{
  "n_head": 4,
  "n_kv_head": 1,
  "head_dim": 64,
  "norm_eps": 1e-06,
  "bias": "none",
  "beta1": 0.95,
  "grad_clip": 2.0,
  "decay_fraction": 1.0,
  "final_lr_fraction": 0.0,
  "seq_len": 1024,
  "doc_mask": true,
  "train_tokens": 359900000,
  "dataset": "wikipedia_en"
}
MLP neurons of a small language model. Each row is named by its layer, matrix (gate and up: input weights; down: output weights) and neuron, and shows model dimensions 0-127. Each number is 200 + 30 x the weight over its row's rms, rounded and kept within 0 to 999. A neuron's up and down rows have the sign that makes its largest values positive.
After each neuron's rows, "fires before" lists the tokens most often just after its 100 highest values on Wikipedia text that the model never trained on.

L4.gate783,153,198,167,212,240,223,204,188,147,216,187,199,226,193,175,155,185,163,203,202,286,236,152,230,169,159,175,195,227,181,222,176,192,237,192,180,218,213,204,223,225,235,188,189,205,223,214,161,203,220,190,198,229,227,239,240,206,112,149,141,214,224,189,258,219,222,154,173,232,137,168,183,253,177,224,179,190,195,177,212,209,164,182,200,207,259,189,179,233,134,207,158,196,190,195,204,186,207,175,212,237,158,216,159,203,197,160,163,187,206,223,173,234,214,211,240,181,168,140,200,202,198,209,216,134,155,212,244
L4.up783,160,174,210,208,234,213,130,187,165,194,198,187,261,204,185,222,203,167,166,199,132,255,169,191,153,185,173,152,150,204,115,239,130,222,211,192,196,244,208,182,214,216,151,228,255,162,230,192,197,201,171,199,183,153,197,111,221,232,174,189,216,210,222,215,246,134,180,200,180,196,182,181,192,218,204,165,228,223,225,169,227,152,182,206,199,192,218,258,210,147,188,216,198,187,189,166,163,171,201,178,176,187,194,211,162,176,210,186,212,210,273,219,262,175,266,191,203,262,176,210,213,188,233,201,167,227,237,240
L4.down783,199,229,216,183,219,198,227,205,220,220,163,199,198,161,238,242,226,195,240,186,177,206,205,215,225,249,197,199,284,269,220,214,181,228,204,192,147,222,159,200,141,162,198,225,220,182,207,248,159,251,226,190,132,249,212,225,225,236,176,206,220,206,182,204,195,204,215,206,152,248,228,157,205,223,196,215,218,185,241,251,214,228,140,233,191,202,205,173,178,217,241,168,146,164,232,178,223,196,183,200,197,191,158,217,227,283,204,260,219,171,218,227,189,200,195,184,199,197,167,219,206,240,168,160,235,196,212,171
fires before: "\n", "e", "ed", "a", "en", " a"

L6.gate49,180,177,235,191,186,175,135,255,205,258,203,188,180,167,215,193,170,169,172,200,159,216,214,214,216,169,270,207,199,231,159,208,148,167,197,218,218,216,230,165,141,230,169,195,162,139,220,227,213,157,241,227,196,221,185,192,233,185,226,215,154,178,210,172,252,180,180,229,183,165,158,255,213,194,156,202,198,171,181,194,224,200,204,194,235,178,196,234,223,232,243,233,234,219,149,243,191,214,260,181,219,179,183,201,177,247,116,181,237,180,183,206,204,179,169,215,177,151,194,142,204,166,195,224,144,188,150,168
L6.up49,174,225,163,252,202,209,232,210,154,140,191,186,222,207,190,240,203,212,229,183,185,197,173,192,267,159,255,258,180,204,168,247,195,166,190,208,192,237,191,121,162,163,224,185,174,208,177,211,221,177,192,186,221,234,166,158,142,196,207,235,192,212,216,202,208,173,200,200,198,176,268,201,221,226,170,189,163,148,156,217,195,256,219,219,186,190,212,180,192,151,214,180,192,184,172,232,206,169,194,200,232,172,130,183,172,239,176,249,238,211,181,220,287,254,224,256,288,177,199,225,229,215,196,208,182,201,235,241
L6.down49,274,210,181,168,167,227,173,193,199,231,183,172,186,209,178,257,172,141,210,171,199,242,152,209,176,174,193,228,194,188,260,233,251,225,201,197,174,177,203,202,211,205,248,247,180,271,192,246,200,146,231,200,197,230,176,160,220,194,169,207,202,171,177,191,157,150,218,197,261,207,232,217,228,173,182,199,167,211,191,231,193,230,256,178,187,237,160,197,221,165,160,184,177,201,200,166,214,179,191,199,217,188,198,219,174,235,142,224,289,216,190,199,222,177,261,207,220,184,234,229,232,197,195,190,231,245,191,196
fires before: "a", "or", "ure", "o", "ig", "ur"

L8.gate717,173,217,175,225,234,220,212,198,152,199,253,188,174,142,195,168,199,124,237,210,228,201,163,263,177,219,204,185,190,182,228,209,200,232,213,172,220,164,196,183,229,212,197,134,206,206,170,254,239,189,195,226,261,205,203,190,197,189,193,198,176,169,190,171,186,156,204,158,231,225,227,204,179,192,208,205,238,209,221,214,194,98,195,135,166,187,191,175,182,166,182,211,191,160,241,250,232,188,177,170,224,226,188,237,195,206,217,161,260,215,211,224,187,266,184,159,236,192,195,193,211,211,192,189,216,205,171,162
L8.up717,234,214,203,168,243,206,215,203,207,182,237,155,183,211,183,244,200,192,225,193,179,187,220,221,183,226,168,218,169,152,234,170,177,227,217,185,222,244,150,202,216,189,187,136,212,208,200,189,262,189,234,230,238,152,172,154,194,165,226,194,171,169,131,202,190,150,214,181,184,200,187,224,146,178,224,254,234,166,197,169,127,143,179,162,185,153,209,167,191,141,199,226,202,178,254,242,184,201,203,254,197,203,209,201,185,278,180,225,181,153,267,197,205,234,207,196,191,201,159,220,208,211,206,206,182,209,145,111
L8.down717,145,253,216,199,174,227,129,184,183,189,180,246,216,194,215,214,168,171,167,252,206,199,178,145,215,176,161,253,172,201,201,182,204,212,187,188,251,178,202,209,236,184,216,179,210,174,196,238,177,210,203,211,200,209,212,167,189,242,155,200,256,197,192,202,192,230,189,199,158,220,177,243,235,129,121,244,206,174,214,150,209,199,185,238,222,137,194,174,214,191,227,210,217,211,225,195,214,210,148,197,222,185,166,204,123,187,248,225,238,171,198,166,219,161,165,237,193,168,226,187,288,171,181,210,153,250,205,174
fires before: "v", "d", "m", "ay", "op", "ver"

L7.gate205,192,249,208,203,180,117,176,170,198,208,221,200,210,186,228,165,200,141,170,207,188,197,161,205,194,194,218,149,225,205,186,236,188,227,201,188,177,255,222,170,230,219,181,217,192,203,158,222,224,258,195,172,227,120,187,244,226,237,233,197,166,144,196,167,177,241,234,213,201,225,147,215,153,155,201,236,183,197,219,169,213,268,216,205,183,173,194,209,183,169,206,228,163,207,233,210,214,173,238,107,172,173,192,236,161,171,182,201,187,153,267,151,199,234,182,155,199,244,246,197,198,173,195,195,194,173,225,186
L7.up205,257,180,193,198,172,180,202,248,211,180,162,162,173,175,226,183,250,144,198,189,215,227,236,253,188,222,237,133,234,234,158,135,183,215,206,236,208,248,171,186,226,238,190,208,181,184,193,169,168,172,164,178,155,164,244,259,187,202,149,223,228,195,176,211,137,196,220,173,195,222,170,148,208,217,217,204,197,126,236,187,240,179,223,217,204,167,217,147,232,150,204,203,166,202,263,191,195,196,212,199,228,182,209,225,219,217,228,158,217,186,210,173,175,240,165,287,181,205,183,189,181,192,213,150,161,146,254,195
L7.down205,282,232,186,195,193,197,170,155,219,237,235,229,221,136,201,130,231,151,170,199,206,234,194,199,202,193,163,176,193,194,248,163,197,208,192,197,182,203,236,197,141,211,143,158,242,195,226,197,227,217,193,212,214,201,218,132,239,206,206,160,231,163,187,180,247,193,171,232,190,181,213,218,200,162,215,251,143,205,251,142,211,160,243,155,232,173,206,157,184,172,186,178,201,204,221,173,180,196,158,191,230,239,218,203,181,162,192,206,210,188,172,211,282,229,201,193,210,164,178,177,204,209,204,123,219,194,237,263
fires before: "p", "v", "port", "an", "s", "l"

L7.gate821,171,232,135,227,212,164,210,191,195,217,188,195,170,216,255,249,165,142,203,164,207,158,162,157,199,157,217,192,140,215,260,155,218,202,180,235,203,180,208,240,181,224,186,225,202,198,188,182,177,167,205,150,155,223,197,239,223,157,231,179,237,193,222,209,221,173,212,177,209,170,204,147,193,172,191,226,210,172,194,213,205,134,162,213,214,203,206,182,182,179,150,151,214,200,205,175,187,210,131,210,193,189,177,244,187,234,155,188,187,171,222,222,126,202,206,221,240,168,222,241,191,183,257,206,194,172,174,165
L7.up821,213,206,155,223,216,206,189,197,193,241,192,231,211,188,249,235,220,135,155,221,215,148,190,178,230,196,206,163,219,224,202,170,191,178,190,170,202,205,190,159,224,153,198,209,211,124,194,195,212,235,173,211,179,214,223,206,168,204,230,169,268,241,221,170,185,175,186,193,203,154,170,162,215,157,191,218,214,186,187,215,227,160,187,195,229,187,232,182,186,209,141,189,244,202,225,170,151,130,149,235,190,208,211,218,153,197,191,196,207,203,167,197,193,232,158,217,214,195,155,229,173,162,260,203,204,175,261,185
L7.down821,178,189,227,201,251,207,204,183,216,191,209,195,201,209,243,222,236,177,141,182,191,135,198,236,223,254,139,175,206,216,176,198,165,212,217,166,185,205,235,205,186,183,213,221,243,203,173,228,198,191,221,259,200,195,205,181,178,229,211,191,237,246,188,168,181,185,187,160,150,154,152,178,240,158,158,252,203,232,207,185,187,215,202,218,239,170,238,208,231,180,189,205,227,195,217,202,176,114,198,178,165,204,226,231,203,173,196,210,169,203,214,167,266,216,206,186,177,158,144,178,213,217,229,210,197,193,233,168
fires before: "urn", "em", "end", "ack", "f"

L8.gate337,197,180,203,205,171,194,235,237,237,189,258,198,160,186,212,280,222,186,185,201,203,197,183,196,249,233,201,224,205,222,194,206,213,252,229,193,225,170,190,251,197,215,200,212,110,225,217,179,201,208,231,161,202,189,198,201,232,166,194,206,206,149,204,142,231,212,233,186,240,207,175,217,214,212,190,171,191,187,235,189,238,212,231,207,142,224,258,218,233,205,176,137,156,258,208,258,200,260,181,289,212,179,194,195,168,211,165,217,242,272,226,210,199,184,213,176,159,199,220,198,180,220,208,240,213,202,212,185
L8.up337,212,175,217,226,193,227,232,179,209,209,179,189,262,222,194,165,224,238,198,226,199,182,202,140,227,188,176,214,193,222,151,194,189,216,233,219,234,249,143,234,196,205,238,233,160,214,207,194,208,220,274,194,220,233,205,157,179,219,147,248,194,109,191,179,190,177,194,207,179,227,165,175,153,211,124,186,176,208,160,236,200,217,256,242,188,203,221,193,242,212,179,177,211,186,237,200,213,212,225,190,214,201,171,244,236,170,200,294,214,158,219,225,147,175,230,225,218,207,223,243,181,213,156,208,224,187,217,186
L8.down337,186,185,205,236,235,240,183,224,155,214,212,198,169,215,178,227,207,213,216,170,185,242,208,224,261,172,207,220,186,198,181,179,161,168,271,170,164,189,173,232,186,258,232,252,130,211,233,165,185,195,175,231,201,151,164,188,238,118,166,172,168,200,220,181,211,219,197,205,222,230,221,209,183,210,182,237,173,166,170,165,201,151,193,231,183,205,217,231,134,198,168,193,179,231,220,185,161,207,198,266,191,181,166,181,188,217,240,223,227,157,167,230,222,221,210,225,187,188,178,255,196,186,226,230,190,195,217,216
fires before: ")", " m", " (", " k"

L8.gate832,188,176,197,193,229,194,172,158,199,185,163,247,208,226,186,201,199,218,196,205,188,236,213,242,178,235,216,232,189,206,206,163,193,224,219,214,207,193,194,194,248,216,264,193,201,143,174,225,245,201,189,170,177,178,158,240,188,171,211,247,190,206,178,160,167,212,203,185,187,264,204,216,201,172,251,198,199,194,215,217,205,202,178,200,221,220,240,152,198,234,249,221,214,241,202,213,225,240,209,213,199,200,177,134,226,213,242,215,184,220,226,213,255,157,180,159,231,214,194,169,210,250,223,184,231,224,263,115
L8.up832,262,187,201,218,184,195,205,252,149,166,249,203,186,209,184,194,162,183,211,266,206,175,203,239,221,191,163,237,200,159,238,203,145,174,134,182,270,159,236,218,192,191,166,190,188,185,147,151,159,223,198,194,197,164,165,124,216,209,149,179,245,183,238,221,185,125,204,231,126,211,225,197,207,262,228,194,166,157,238,169,180,186,208,189,183,279,193,213,201,169,172,180,203,226,255,187,233,197,207,226,198,166,207,204,199,186,211,202,191,183,177,162,200,236,217,240,217,187,231,194,216,186,141,204,171,200,147,208
L8.down832,195,219,228,215,293,192,186,203,164,201,206,245,209,164,182,212,164,201,180,192,190,188,191,254,131,237,131,260,170,214,214,254,196,218,201,195,217,139,175,208,173,220,237,219,167,213,188,216,209,236,215,210,186,204,203,226,215,178,182,209,204,214,133,223,246,269,134,249,179,201,181,196,189,200,256,132,170,153,263,167,224,224,205,195,192,219,212,242,222,192,223,169,173,185,222,157,234,155,187,211,170,172,212,205,190,210,197,229,205,231,172,222,176,211,189,134,206,187,234,183,213,216,201,188,174,213,182,185
fires before: "al", "te", "en", " It"

L4.gate345,200,244,168,189,226,171,181,135,206,221,161,252,215,184,176,215,219,198,233,205,264,196,208,251,225,180,218,236,162,177,177,215,174,177,197,201,192,193,195,195,216,192,178,229,221,190,137,180,188,236,216,174,251,186,186,199,226,216,183,154,221,156,185,228,161,189,184,189,225,202,181,211,186,185,118,231,229,199,157,205,187,223,188,230,249,229,204,166,180,218,196,229,228,197,211,167,204,258,170,179,234,221,187,137,155,248,154,212,254,158,198,152,246,215,146,197,175,225,189,204,222,221,183,231,183,201,167,172
L4.up345,173,185,149,205,134,205,155,118,202,210,220,138,242,165,183,235,184,189,209,202,165,183,227,171,236,173,181,178,129,218,236,183,174,201,204,153,205,197,218,206,153,181,188,168,239,149,186,112,165,245,190,172,202,176,186,199,183,240,141,241,211,202,195,197,250,183,184,207,219,224,192,198,144,169,162,198,223,158,227,218,223,176,142,201,205,195,128,171,208,229,169,183,179,207,242,183,184,239,203,169,201,267,214,181,181,178,154,184,243,208,184,216,176,207,211,178,203,196,186,250,171,189,217,203,178,195,178,167
L4.down345,170,205,224,210,165,209,232,206,131,195,202,154,191,178,202,220,192,169,249,190,206,227,175,161,246,127,264,251,145,174,179,182,200,202,188,176,182,176,137,239,192,208,218,157,209,181,163,130,152,227,202,187,154,185,195,226,198,232,215,224,186,202,167,236,220,181,181,224,220,202,215,205,162,166,189,216,212,146,191,216,262,205,157,182,224,172,208,202,200,215,175,190,286,196,210,248,189,186,189,202,289,170,175,147,175,186,226,205,237,251,238,205,208,207,162,188,188,220,217,198,224,178,167,215,225,240,224,165
fires before: "m", "er", "j", "ond", "s", "st"

L8.gate581,173,229,240,226,235,175,194,176,162,207,213,160,200,192,173,154,216,253,192,198,245,245,213,182,205,135,251,210,189,206,238,224,202,180,213,248,188,202,151,162,224,163,205,138,181,192,150,239,230,217,179,127,192,215,248,211,140,219,235,187,198,189,186,203,187,154,210,232,233,227,183,146,191,183,208,217,215,251,253,260,193,224,162,171,171,121,195,173,159,232,205,189,205,189,152,162,214,203,209,211,225,212,173,192,198,231,195,247,223,170,206,99,222,201,185,201,178,171,283,190,154,188,213,206,227,197,165,123
L8.up581,178,199,178,221,245,257,232,245,182,170,204,228,209,134,174,166,149,160,181,256,161,209,232,183,218,230,254,137,208,200,208,182,224,234,226,181,177,158,213,241,206,190,206,185,205,225,214,167,193,198,201,194,186,221,239,178,224,191,154,196,239,143,190,200,232,177,159,187,183,215,171,208,210,228,150,193,200,185,197,154,235,201,192,150,223,192,179,238,211,215,222,189,147,185,202,151,170,152,249,245,257,147,169,220,213,212,209,209,167,205,227,147,195,236,256,203,180,184,201,207,162,176,232,193,193,201,167,217
L8.down581,179,187,201,129,237,223,177,195,173,223,179,209,214,169,176,191,185,244,183,212,200,227,208,181,214,201,201,136,246,209,254,204,234,217,209,177,127,174,221,175,172,221,172,194,162,180,212,245,209,237,166,181,182,255,273,183,246,252,185,183,239,166,191,231,234,201,201,181,247,219,184,190,206,201,211,235,160,130,168,237,208,229,163,150,174,158,218,185,164,214,227,166,248,162,188,142,202,224,242,199,238,144,216,242,173,235,205,195,215,206,189,169,200,186,245,219,163,182,217,157,190,171,187,219,257,210,197,182
fires before: "pt", "ts", "m", "i", "n", "im"

L8.gate364,249,196,186,138,203,158,230,241,213,240,238,232,224,170,184,232,227,211,237,166,186,162,185,236,200,164,145,196,184,217,215,188,216,164,220,215,216,202,159,200,198,227,196,211,143,178,208,170,226,194,191,206,164,209,201,204,186,194,202,188,151,170,200,190,216,236,162,203,155,125,190,221,230,152,178,205,283,196,257,194,209,190,200,218,220,170,163,166,196,138,193,227,228,221,220,241,228,212,190,208,192,226,174,151,216,196,191,157,163,179,230,239,231,209,179,182,233,177,233,230,173,182,209,103,206,165,187,201
L8.up364,216,224,177,196,197,203,165,250,189,198,186,217,168,199,209,192,233,214,250,208,158,227,163,160,225,211,157,173,229,220,257,188,178,189,211,220,176,203,201,184,179,166,163,187,177,253,206,178,173,229,242,185,209,168,242,161,201,182,202,195,241,235,181,203,194,170,189,204,202,172,215,155,217,224,195,213,142,201,233,161,150,233,232,202,180,203,174,135,188,115,228,174,237,204,247,231,148,249,232,178,162,223,192,249,167,204,189,225,201,181,195,204,234,254,191,194,150,222,208,192,108,231,250,171,156,229,187,204
L8.down364,165,233,149,192,206,217,157,188,236,132,190,233,239,212,200,173,190,243,196,179,149,276,228,212,190,246,187,245,182,234,167,144,181,225,237,154,210,210,137,247,189,211,209,180,245,272,200,255,227,153,201,163,150,195,178,209,173,175,204,206,243,178,199,231,162,191,246,175,228,229,254,175,179,197,212,201,177,215,191,166,207,184,260,146,174,177,201,164,148,188,192,163,213,217,216,203,198,221,248,139,233,144,245,155,211,169,173,213,197,162,226,203,185,176,161,195,184,191,197,141,237,222,200,222,165,170,247,157
fires before: " |", "s", "("

L4.gate703,192,202,170,204,189,228,263,210,222,227,188,247,192,167,172,180,218,164,186,215,168,233,219,135,189,183,173,204,235,224,119,236,206,214,174,223,171,196,203,223,195,145,186,212,142,232,247,181,153,181,181,188,171,153,185,202,237,164,182,168,211,223,213,119,259,183,229,186,185,242,165,253,247,178,196,157,183,210,187,127,221,184,210,195,236,208,212,195,197,223,164,193,238,194,142,158,188,150,223,183,218,202,183,237,243,243,201,183,177,219,208,226,231,244,219,217,219,200,195,232,164,116,247,211,198,196,177,241
L4.up703,200,248,148,218,161,207,206,223,216,193,230,213,165,186,226,224,236,182,241,180,144,179,223,146,207,194,175,227,213,199,243,171,184,198,194,201,169,190,182,217,179,200,192,195,141,193,161,211,251,205,192,163,242,184,210,219,109,147,249,177,242,200,225,232,200,186,194,183,259,184,228,196,169,184,194,203,199,215,189,163,251,234,266,211,246,160,209,247,231,152,167,167,189,228,188,201,172,208,220,169,205,164,166,189,225,209,225,161,230,225,197,177,213,245,201,272,221,217,173,218,171,182,228,273,218,220,141,177
L4.down703,117,238,205,191,223,208,246,200,202,240,188,209,131,193,198,210,266,173,214,190,155,164,194,182,224,245,189,230,211,188,190,264,205,223,205,209,158,220,246,220,178,243,166,220,181,225,206,252,171,152,222,206,189,206,170,242,210,217,215,213,196,168,262,211,248,173,195,194,169,274,192,209,247,200,216,173,184,209,191,143,174,245,243,202,233,220,191,228,200,175,209,172,183,145,153,189,236,154,207,241,208,215,184,203,262,167,202,177,149,209,178,221,232,205,218,201,252,245,163,235,147,141,216,222,204,147,170,242
fires before: "ing", "ed", "ice", "ic", "t", "ative"

L4.gate315,171,209,218,211,240,188,177,195,185,174,208,178,215,162,164,188,230,213,243,220,198,219,210,138,198,150,219,219,148,230,237,191,256,194,211,161,237,180,287,256,209,179,159,150,201,229,247,195,167,214,203,201,182,244,188,232,181,222,171,201,224,247,176,224,139,170,176,194,166,220,211,224,209,148,241,208,158,220,230,236,203,193,182,151,190,154,160,202,185,232,190,182,243,178,236,194,152,185,184,232,195,202,173,239,160,180,217,208,227,161,161,211,193,160,180,241,170,200,231,190,189,203,201,266,215,203,184,196
L4.up315,181,185,219,171,227,201,241,205,199,211,184,184,225,158,175,229,223,166,209,213,199,223,225,144,185,150,179,211,163,219,229,178,242,155,152,159,195,220,259,179,208,197,222,199,151,248,203,213,178,213,194,199,187,242,183,216,187,143,191,206,218,229,211,212,167,204,215,203,195,199,204,223,211,169,241,194,199,164,221,228,227,188,175,136,175,172,221,208,257,248,170,170,218,197,215,180,156,173,228,193,215,175,208,185,135,185,189,212,210,167,191,215,257,195,240,229,189,218,201,159,177,243,197,224,235,191,136,167
L4.down315,212,190,251,130,240,157,230,201,217,186,238,194,175,197,243,222,213,233,203,228,157,231,185,187,214,156,210,218,239,216,241,170,246,216,161,237,183,165,177,191,191,190,216,202,168,217,180,217,193,198,162,264,173,205,232,189,180,152,148,196,153,179,170,211,193,250,192,216,228,172,156,165,204,196,228,213,202,221,200,153,265,233,229,192,197,181,210,184,177,251,185,197,200,199,196,177,194,147,235,218,212,184,154,145,172,142,216,244,190,203,189,199,183,226,177,161,166,241,164,182,179,175,248,149,241,205,242,192
fires before: "st", "n", "m", "ri", "r", "k"

L4.gate10,181,187,156,177,188,213,129,168,174,169,212,183,195,239,179,151,223,176,158,173,181,274,196,178,215,202,250,208,179,194,199,199,230,232,198,155,188,162,149,204,217,183,227,186,206,200,198,179,207,162,185,184,214,152,187,155,185,215,264,187,180,156,233,167,162,182,211,230,197,151,202,225,197,145,203,164,217,177,213,169,240,154,256,242,168,214,167,199,197,146,207,181,208,195,179,182,209,190,205,173,214,221,200,246,219,207,190,218,141,183,208,213,203,242,192,147,243,186,231,211,246,150,185,161,197,179,195,200
L4.up10,219,160,178,223,207,233,156,221,197,219,213,190,156,171,209,168,181,185,220,202,192,225,212,230,191,197,220,148,237,205,176,207,216,185,186,178,249,177,186,202,245,187,199,177,183,188,175,195,211,182,164,202,242,185,285,195,188,234,153,221,188,224,236,216,179,203,248,222,202,210,173,188,194,166,262,197,219,188,225,159,209,159,280,211,213,209,168,175,245,181,235,185,188,215,196,147,220,199,172,173,192,167,143,195,199,146,187,222,174,173,174,192,204,232,211,153,162,199,167,199,119,209,198,180,210,169,183,191
L4.down10,181,197,179,220,224,202,171,203,195,170,184,167,246,212,197,212,191,204,177,180,194,211,190,235,180,183,148,202,131,208,280,196,242,196,220,143,216,177,203,131,233,185,214,194,203,207,197,260,210,177,168,171,211,210,203,169,246,225,250,177,221,252,198,192,228,191,191,209,213,208,197,153,205,178,194,213,207,231,248,155,216,183,238,200,248,176,169,189,152,225,211,131,171,222,201,229,191,167,210,179,219,185,211,202,249,185,162,224,151,177,236,188,200,155,202,215,202,188,198,164,153,197,182,200,197,157,226,190
fires before: "\n", "=="

L4.gate183,219,211,217,218,202,172,223,244,144,226,229,219,159,170,184,210,262,246,177,229,193,209,183,216,235,159,193,184,218,194,190,181,208,149,185,229,168,182,215,195,245,227,213,217,196,268,276,193,208,226,227,153,207,202,257,165,250,196,192,227,148,198,180,193,203,183,206,124,231,184,134,182,177,181,243,211,225,222,222,233,210,190,247,168,232,169,232,194,254,153,190,153,212,169,160,197,220,157,177,193,223,221,173,191,194,166,164,219,178,146,220,166,209,127,165,232,165,157,237,234,179,175,214,129,200,181,227,196
L4.up183,175,249,216,233,178,198,214,165,127,208,228,230,176,191,214,170,184,216,218,160,184,195,248,231,200,183,224,167,252,189,184,220,201,226,232,216,201,205,201,193,157,254,175,195,174,221,225,217,238,198,181,203,168,172,209,155,148,199,162,198,213,201,193,216,168,162,200,218,171,158,145,176,155,199,182,215,221,246,213,146,170,184,170,256,215,195,141,237,227,210,154,196,186,195,214,198,186,154,218,194,201,207,179,221,214,209,233,174,184,215,219,146,237,200,162,219,215,209,235,155,190,165,170,191,189,200,190,197
L4.down183,176,189,177,224,138,231,178,168,133,230,266,203,169,241,116,233,184,171,254,197,222,175,198,210,186,201,217,219,238,244,169,181,214,202,235,201,223,194,171,137,196,201,224,194,172,222,207,174,179,217,201,205,206,204,206,144,165,175,191,194,253,216,188,177,206,181,213,208,221,218,220,224,182,229,194,218,216,159,204,177,213,237,216,193,186,225,216,192,199,251,174,151,198,204,230,240,175,169,224,232,235,206,251,218,210,182,185,203,175,214,223,214,212,240,152,230,189,228,189,239,209,180,168,153,222,180,222,210
fires before: "s", "\n", "o", "t", "y", "e"

L8.gate264,242,202,189,214,192,175,222,169,208,157,221,229,237,179,186,167,194,188,192,244,234,203,129,238,158,225,222,293,222,202,196,152,220,181,214,194,187,211,177,247,189,178,205,197,206,192,108,239,231,189,238,194,200,232,200,156,239,179,197,170,176,151,187,210,209,244,277,216,206,196,207,181,203,166,180,244,151,159,228,227,187,220,213,179,164,168,195,131,219,204,206,197,185,159,217,197,243,223,240,207,212,152,188,238,120,210,177,211,181,206,162,196,185,233,172,176,156,194,205,189,237,188,232,239,153,192,206,184
L8.up264,214,237,160,208,218,171,189,157,281,190,196,274,201,231,162,168,272,192,219,211,194,196,173,196,183,205,219,264,190,169,170,212,220,210,227,231,203,208,189,196,167,188,255,195,187,204,151,224,251,204,219,189,170,179,165,207,222,172,203,185,212,197,160,182,240,171,210,191,198,163,215,225,162,181,233,162,180,220,210,216,263,204,180,145,160,224,222,106,231,229,166,185,204,158,226,201,215,259,186,160,161,203,198,224,193,223,166,248,227,225,181,235,169,228,128,196,207,176,198,168,224,160,184,211,193,175,256,223
L8.down264,248,232,171,151,214,197,199,201,190,219,182,174,239,171,252,210,204,223,184,227,177,220,191,162,189,151,200,216,181,233,179,179,161,152,219,257,219,201,207,197,156,217,215,191,184,210,217,215,190,195,172,192,225,186,167,210,119,208,223,144,189,227,209,205,214,175,203,136,203,176,170,224,217,156,227,272,205,190,228,242,198,205,185,192,184,169,214,155,238,128,193,176,169,210,220,181,214,194,231,196,178,251,163,173,202,208,206,243,212,184,192,232,248,217,156,232,198,210,189,194,215,216,211,224,162,281,216,193
fires before: "d", "v", "s", "op", "ap", "m"

L4.gate546,146,242,221,197,185,198,229,216,187,227,144,150,199,213,184,216,191,166,198,220,195,192,207,229,188,179,275,142,231,201,201,194,215,205,212,206,219,198,210,286,186,197,204,220,174,181,193,181,178,192,247,238,144,200,197,201,194,170,177,200,216,231,179,199,239,165,258,172,240,180,273,208,188,183,224,253,207,225,193,160,225,156,232,203,174,225,158,153,238,191,172,221,183,137,165,186,233,197,210,193,200,226,214,182,197,193,214,148,199,185,156,219,181,164,219,186,93,208,198,181,196,164,185,200,228,184,180,199
L4.up546,179,219,213,223,211,238,236,244,221,230,166,226,191,232,139,214,227,191,213,166,201,177,204,203,169,226,216,177,233,194,173,250,210,164,168,215,203,261,136,228,145,214,196,234,142,143,186,164,177,169,182,236,176,214,211,208,212,132,219,228,187,262,196,166,226,229,251,155,223,163,179,204,173,196,202,272,192,234,266,203,204,206,243,198,207,259,158,156,190,178,179,186,198,196,213,201,236,242,202,210,219,203,264,178,194,191,163,173,209,185,156,227,169,258,224,160,156,155,230,208,162,189,216,229,214,196,160,158
L4.down546,164,215,226,212,200,217,201,268,148,250,180,164,245,251,184,251,229,194,172,190,205,209,264,208,187,202,192,210,187,200,183,227,224,182,211,161,187,224,188,211,174,190,178,190,233,188,199,182,216,206,174,214,192,176,223,196,217,188,258,194,265,199,206,149,211,219,205,170,204,164,180,208,247,184,174,224,239,210,233,244,198,171,249,265,218,207,185,185,207,165,90,180,132,236,211,162,207,174,174,204,199,189,168,211,195,198,198,187,167,149,160,228,180,236,199,186,221,147,220,269,179,176,168,188,200,199,246,203
fires before: "em", "end", "erm", "ack", "er", "ail"

L7.gate746,139,264,177,225,210,205,223,179,130,150,181,218,149,221,205,168,195,240,187,152,194,255,189,199,242,137,202,253,203,182,165,185,199,187,204,171,199,234,218,198,213,256,237,222,194,196,213,224,197,191,198,202,154,227,229,216,154,226,214,204,228,216,247,225,170,201,203,159,179,186,167,199,214,217,246,174,234,171,143,188,198,176,213,237,167,139,192,211,244,178,153,186,172,242,227,164,217,196,191,202,157,191,241,241,205,229,218,177,207,246,223,161,245,233,193,188,243,221,216,164,194,202,174,226,183,248,185,150
L7.up746,221,188,152,210,189,249,267,259,121,201,197,188,150,195,212,222,173,233,203,193,117,212,206,136,193,157,187,205,164,207,183,196,185,261,175,167,205,160,168,198,189,232,213,243,273,195,144,214,188,194,195,202,178,174,166,172,160,209,153,217,191,199,130,265,219,221,226,152,227,262,194,175,169,212,200,238,238,167,205,176,208,177,205,203,211,144,154,175,212,187,224,213,136,208,198,188,220,189,183,215,174,216,215,204,250,241,219,174,241,253,177,170,227,210,231,160,184,230,214,145,202,239,228,217,202,212,207,220
L7.down746,172,237,179,199,248,238,186,182,241,182,204,188,151,152,206,209,245,186,208,221,233,203,230,194,160,187,181,194,230,208,245,258,228,191,195,268,206,202,169,161,238,239,231,178,182,239,192,240,214,155,257,224,187,235,185,174,265,190,241,204,188,177,173,180,209,226,210,195,183,197,221,171,210,215,183,162,157,192,208,171,192,196,200,240,204,239,178,240,213,237,149,155,244,179,141,171,147,218,244,226,170,159,199,189,158,217,224,182,205,243,206,176,151,218,261,252,190,231,164,245,216,206,210,220,210,196,181,205
fires before: "ic", "ed", "i", "ing", "ation", "ate"